config.toml
n_head = 3
rope_base = 10000.0
bias = "none"
tie_embeddings = false
optimizer = "muon_variant"
doc_mask = true
MLP neurons of a small language model. Each row is named by its layer, matrix (gate and up: input weights; down: output weights) and neuron, and shows model dimensions 16-143. Each number is 500 + 40 x the weight over its row's rms, rounded and kept within 0 to 999. Numbers have three digits each. A neuron's up and down rows have the sign that makes its largest values positive.
After each neuron's rows, "fires on" lists the tokens most often at its 100 highest values on Wikipedia text that the model never trained on.

L7.gate653:553514539427541556505437496432551477459472503498561408529484488537525461464526521451448510460455471421551541467559497588529479572560466451522462527581475453460489501471508520563519579514472561602487475500486454447474512481532491485532521525507497444522479514495492534496594505432473504508510490465494469494501517554541576537564482505444506553605503454466469490497449484541564524480609
L7.up653:511500511445457620439465498523456494485522478491502486555478474552475545520466495456475561452511493467498495552568451509483526528508479501539433526461498390507491491550545458518571512518501451537504507438527598497535502519475486526518546569473451501489462550501530524423481447527463475546506474496449498481562511483486518476510537597467557504614477513450473498468392557476487510519533
L7.down653:461525533507531525525492537537523468563458520510502492496491538511493465576601480438532509523516508425370445565502499534478526538520558556573486428457533520520515465506508535470491504563507514507479522488475584458443540510472487480510446487489496521573484483415505590544568464492497517447522504514452548505447564592500440497561438534551446433413567539507511444498558516408497476488493
fires on: ",", "\"", " and", ";", ")", " used"

L10.gate34:505517491440530465505572531480510484589544499531468511518521527532487464472501502466488518432501469512497471440500524543362507539580488529586472563467470579506541533435553526474485489495526528515587508428511523443564471507546399524519508483471517557554479473534475520509418490495529527394492491496534500474550517433504598524513534526461502516488466470469463476451510455556495504489557
L10.up34:440545491504521578433466487422502456496567479502555597519503538432522413427620517503511474561498476544450505416467480488539394467490452475528468589465478542510453458537496509483508504540500506447491463487466495458514507450516475432451492473482528538532524450518458484554516555499499445548511527493491478487556476432494507424489542493511508550508526548502503483458572483482486496465506
L10.down34:490455473493490441597473437519521452477542477479452521490513467503545528421508598512539544483535513469532458576471515500513485479480531538470526504472476564489512434527495471418531536523465496480448452590418450493464477483546465474450518463509461491486533462473540499511497460525448501538443505533503392576526492463528487515500512521468543506466532488491516477466517475434508538538457
fires on: " \"", "—", " “"

L7.gate56:519498481501498527567493455465517436527499480505436525475523459497524439555585505479525618516473531545539461434522475512466513443599471449488620454444484532516516511486436487508470508472446527519492514524511361485493508507545530516474437456505447515513531526514520492572434531500507500446441548488435492467524485520591511458522546488498572512511436475477526468477441559472555525572529
L7.up56:523415569407505468507555452504560543477572507457564488513465563526461488475466512449406503459530435487471526496486523510490521513488508496471507545553535573509576525504507516474565573440525560430527498592569525495506526451495523485470588484521562551525489464456516573510472453554500518460550600545497493528478455482530527501450490487545493450450486491568487519502504466524529468521552
L7.down56:462529488439524611506469513450561521511483512521529411444563570535514446488484465506532523575503494579533510576547491516501462500475513475509479440534516522518486511491477500539565476490500471591462457492509426465519459461544468515483467443519490484436551572527570445579520519480508499540518435470454535429521450489507540420578515470478533524469560502560497463521464532527521481528483
fires on: " a", " an", " with", " no"

L6.gate656:453465475507535569548580463437525487527540497537479512441482446451502489521566451489469422541495417546506527477482474448509558572515451496509575465503492544498497581453489458495535513490466508497522565490440464521445489583444482540486424555520518463506499449545568444468521449469551487541536478522449515486471439535464461523418483556415552523543478490527479550461392545511469490538513
L6.up656:537487474512565512587515470452542515494539434548558524429507498497437453462532510484508479453550458544463533491462527520487487440547574518444517477478509490547473470477451517536506505520520538483568479529499447466487503563499574493490498468436527513512486538537525515490530515550435469454564527552493505499546483510552437474507484467520560465507449502522491499548467481509536526489451
L6.down656:521452596500516564502540449473489433580536538508534497478466479528487458531531509486478471579433506587472520427476452523559520504416439452473489544440560462490449554391514488516496468428496508527473491453504488530449493512480489447551448566488484448485525470474528509534520419508536474499484472447488479505554477522495526481483546538477530523437447499432445521489489436477455550524425
fires on: " a", " an", "sh", " Angeles", "esh"

L10.gate175:546445507497409492518513570465480530473489452457481465509521465539523532436468498415442481545492502515441520467513434466497493521493497526561526591488494460454549453477512511577504465522476451506514587542520470431446513582518530472472478526452492472548450483488541447510438522486496482500480458538475476548428507523444508519487422531503537443514477511474436497572534507521449472514529
L10.up175:580506519538460598535524519518446465506554503530519459615493443436519456462562509425541502527481499470521441534500448439481512511419494512547483495531477514498540467518534500471503535574500484543392511564571507507424523557515532499524505518465487518525494440446608460530483498470446510453599472568509543478491453537578425545572440509514490503452532594526440463531527477495529456465526
L10.down175:564493473548467467406450596512509542522504490504512408443567498443477502491508523547479532513513597542478526477490509560527516472491460492527530503517502507467520522512524460478548586436469477513558560507544486403513531501529523482407535551474553438541525491494480525453534517466499499467424458475503515536523518551472514443522441494433526464500508490454468529523612477545471431518542
fires on: " N", " che", "N"

L6.gate315:529525485497511515476523510482420469518501482502478468441557462457399471515471505438525469513383569467466502531484481547486473504504504554525528508424453496504493470500539492590471598518549429455579483453437553477448496559540442487497503474508470531509520542554515510505501496537512472506519520481461513447517493467456552566540511538406496517467524546508471451527507481547505509537500
L6.up315:551497573496540531567510557529562543577547489536520489507479488448521573501445578509514457519557502502485473523525506506554507524434524474567514482411552553516468398427474491471472487583460458455506551479538552469472519504559464535482508450494488430501530434465517503512591452420445512492530520474492535483462633488480520492569462477543501562482516470444491460532464465489514550558508
L6.down315:499458479547483490540529460487571490523496433502560469471515427486476530464465476426544504497489513550572507545447541453452470455529498480516470507385543491575553518448561537489555523512486467474562501487498558473434535502514429510535502543560486540528558540445544525429461533540520494455469460474459490495496457437549420488402565527460475539468497550527489455510526450477534483513497
fires on: " that", " That", " who", "What", " what"

L10.gate397:518495568447480513492523490454571522513488460506518576539487490550563443532545506446453460516532436477553524495433508477485544571534481503519467505503457634497549468446591533468516447498464474480474451461511489474540465509555458463426421480472491534533534506483464536518483529523489554473483487579524501426449501527455512562565568564468444541509520533478527484485544509567551505505494
L10.up397:484487566511504514474489513494600520507463489464466506562497458472539541531489486467494498513545511433467465539492518506547444547482506475485555589451523552493533483514445519579544498464490532513509498495450576546497553406582530467519495549414527535515465538525460499526524483509407525524582467498510569441488490507547561443463468530520566515522516477504655440476469498495506465478559
L10.down397:492462388500451470521517517499479381521473442514495569427545558492494516506462523516479521527555557534551469540560489495431524574468552493507534506522471468486416530473511523489540473423460541519479518492487537464474455491459482479450534519482481562508508542421454417462536495465483477516471501471477451495483530497459476444463511538568443498521468508437436517491467491491525482551530
fires on: " \"", " (", "’"

L7.gate533:528527465472471553595513510502515483492480429495503569585519474541519438494516480508534467455601526434553560565491434544537521463537499553506489451484488460497554496482498452519509482525511494566484476512557447526495489447497464545490581551499569541473496493462489533479546467541505487617455392525539465474509561520545475508535557521543518475533533480519392490454574488512429502467522
L7.up533:529537454549539530483429556492551458489523509546472516535527505553513495554505465496539526433555473456501508445483439535525615487461420570452533472497518485501527449528474448560538532485561434508485491489468437449506525490507465466461515510578517482451544533464457474506584503586547529518432527456469447555486441461537476496509615575552528546534531509463518505520478481525515509470487
L7.down533:538549442445420529478547431546483466530474459507465512478456498528500521542508460427502503501480508434508461447487519493506516487495500468567494503523466454398563509427497484425564540457506471453546510471450517556467414472492506486572501586563431438483593521505517466492534491457519465518503455528523496469516541474570505498532503472458516451480464473512490480460468419465512542554543
fires on: ",", " ", "\"", " &", ")", " and"

L7.gate594:418507462509463517472525477545474507529451527502527556536545539464458531453375470475506465496510498484512471572485479466529489596530554464465522443458500532514450452446555483470513535487511514488562481509413429519397418556554485533535483536516507488525563542512494534571485462476529542539522465439458485462472551493451560476541498546466481597519439522543495458516543486459534528534474
L7.up594:548530460442470526627520497543511536452518501538415416504504461466469463566487529581538505502528522494519567471495491530448456439490490580558546533478524454539493451491474482543413496576463562505453516533541545503547489520543509490511483558479541496515506409477525499441487461421448521476478553497533501522445486468446581501466504536528514485475498414438516543520535488422504501476460
L7.down594:461502484475557519428437454462494520545463463492524606482522513502513554478489477461476483473457468466417474594540471458503526518546496500478488479481510507524498510482521525546484499397554462562587540465491478497479491597532463494533497483519486491538549519516490494562483498489528523513474507422471488490495437452469526540504474516501510571463422564521512484467558412548465531541511
fires on: " it", " that"

L6.gate362:536538465411454548485508565496496457515506431451459517463532528569514557523475602527497461570509462526557488518444486495476550518498533489520531488440506410511480588385488477532521487479406504506472500423524462455477555596546531483471473498506438516544504546545449469513429485439485569561525473454481486466494525465515497532487515470464495527451471481514524492470487554555489504481449
L6.up362:519527475465423500489525508493524629493563399523435528507495515524500488520501544510577549507528517475580516511480506525502462507564544593543538539445515432486521515435512494480467555521471526460520552528527531459430586497518505462493528444539458508562547501533475529466483507440508550490474454460548437493576463518571451510463524487504476525482528461518503487535538453519456447488437
L6.down362:508552482480572451443541478500473472428466504477543523529470495462475486433459478486491464476510503487459566457532531499451501501456462475506476548478520518504495463407535488450480470478518613529448515502454493502465478493520459537500492477488463425550388556576469582575547450547496452544513475622480471513480536498520501547495567533473522599449455421503507473462514466519486493485498
fires on: ",", ";", " and", " that", " But", " but"

L6.gate495:523506422503484475510501507467436484515591386575480517426605467489487475515517461459488464513496544490554446532489558517521461470487481564522511473505444518467546481494515485517526504514500554509455501447466594526493561520563528490458545542437592563516537517434484472508549511519516488560451507451492449505480513531523508529471471520487469471469516523541443471544572554522490493538434
L6.up495:520508467511506517487496431494492460411558486563458550502522549490564483480531496469473454545475484514544468446508529528537514514473541466428589550477443478528503500464541503472537515505486559486504453462475535452447407530489477472504484434493574588438559488582528441491508494390555526498473560484529474505494451548492544477481488500503522491493516473526473525481483476467487507515534
L6.down495:676485494508549478527461517553483564518504541506427539500430491517490475524563442486509443495473485482529458496525520504507522486496549425481492504540496532469430521467503464501439496512497540508587539475469441504502504453496462520552533499465439583600474489486533527497511472557497564502503487580497534507481498490496448407547551524452547393508557429536427538439534471479510567497570
fires on: " (", " place", " ", "20", " two", "op"

L7.gate447:521520602441383521477476496561524528500417460462540499534520513506510476506462467472556498465475486473493513505521448495476517537444519522457466559548430553428476404549511470495471505580435476555501500522497541510516497520445514608467503456470502485529532555423494510504496462496485533496500470626554424476525520540487463491418581478518442517515573536476523465460511487552467518521509
L7.up447:578567565500461513474488555490524561514439492411417544522520428488432499429527484442514508515570457458420510499518571477526559501512531556534490475518437587451474483519547454561550479590463513537565508512458506454493543437475468470454484539506532470527534435425478494562496473473455516500522443469466464497449533517492545475481556478623509552480505503466522457457588474559614523512584
L7.down447:520522501518545555472499424472549443543528443510552520558467508474485560510497500452529532468490463503540520595490464538528515433459465515536476518436415532515556519485515494468546455511475527528534499474525506505530481429511484548500399450520560517542472493467440438532548436452508506546499458539506490471471508536431588497500473542485525460521482445448543520575495436412477510539515
fires on: " \"", ".", ":", " for", "\""

L6.gate514:481530491474514538498520518540509510536554452454503465515516539563493540503516537591539460451518489456486513509486506481510480478408528519573538427543525473514438512476543593518578516455486496523458486505521554463492501440539525492448445519491528477481521532490491444476500455542514531447385522494457461432462510492542437515508509439494450549544536473524481535489526536458498502521578
L6.up514:510505473454498520476487405465467526467489403547485432528508578525492456449536544542468475434503573403425461442496483440424480547467517457519511501415519449488469496485468431432474475552483498450530464491449471474480494511461536440544572533474455437495493400414490569455528520492529504508439482465485470505471440564502498476522503469433472470462475457537434472508425512545501443519495
L6.down514:548503499490586497537481460464458511560498543502565462429536497530515503458562553451531473490511438475536418472512472537537495487456428516464549476500519500499503558525485462532493483462492479460552552486530490471443448509579529501524493531501549479453499527441548468598551474542443529497450498493545458498458534487544454490481447441457484488453475447528546495535536478477522505450499
fires on: " Los", "os", "z", " (", "ens"

L7.gate85:538508535459506559507505492453461498511532426550380486450524480545542526507532533411524519442537507553614543535559512519522546523471452447447604543522550475516519434519456517466549451473437548465521460451490401435471492467556546502494510485452551488514513521484510459498528471556504526491500484504500458486508501521522521492493520499566541483442496440484493467468537533555592446470588
L7.up85:560568466385500569458472507538461486424514490550451544523512513460468454481563396450496490472470525526513438494528497526554503444549418452501532492468479462486510501491524465508534438407509542500457395475476448495503535450516484503533512516477525520471540473449527520488512430519526447560525580524504531494498512510520523482447509593510531517499544470435528486505477506493535494466526
L7.down85:496566501469434473434534466539495538507477573512514419484484451494481542515515475470470466453474518454492464471460556511473555548497455514504482466518481467529474578533474468546495459482506498620486517463543503518583545448476491521463456532518473501527506415562475468499521429519420468504489496579513521530468473493515403418541467528489518480534510518464418502538509476544464482473496
fires on: ".", ".,", ",", ")", " ", " ("

L6.gate226:443567576482469436523482492561591496469508452565509552518510530507488467553505527543526517444462492440457541555495479488546509474520551536529455468439448498472501480525520491446534359548527503459536529462450496498484455455513509542526539535455475506529551504547459500503488541530521505517495471482592547441529524501527525458472561495466544551487458555542421556499541625461492484525432
L6.up226:455505498514449512425547498531586507462464478520397519567496522484535460526467515519519601527532508486528488570392541499531528527499453558481494533465462491538498513529559504409632475510521421505519486502486549540504555436451527501471451573463424542542456516524574498475499569517492524482480525515504496469477476485481530494553493523509525448518507445550503458505558498545529465475568
L6.down226:483568448516546387526476523518510482503472505623505528516470519496506481515544523488534478469423498453442555371509540526488542491515510495590492488561515538533486423551554489465385455504504447553503516502526487552526486553502537568438559544507506490479519401498482509462524523513492481539534481492473530566548534509568481497447531437543498536437524546474486518508502510548517426510514
fires on: " |", ".\n\n", " ", ":", " ("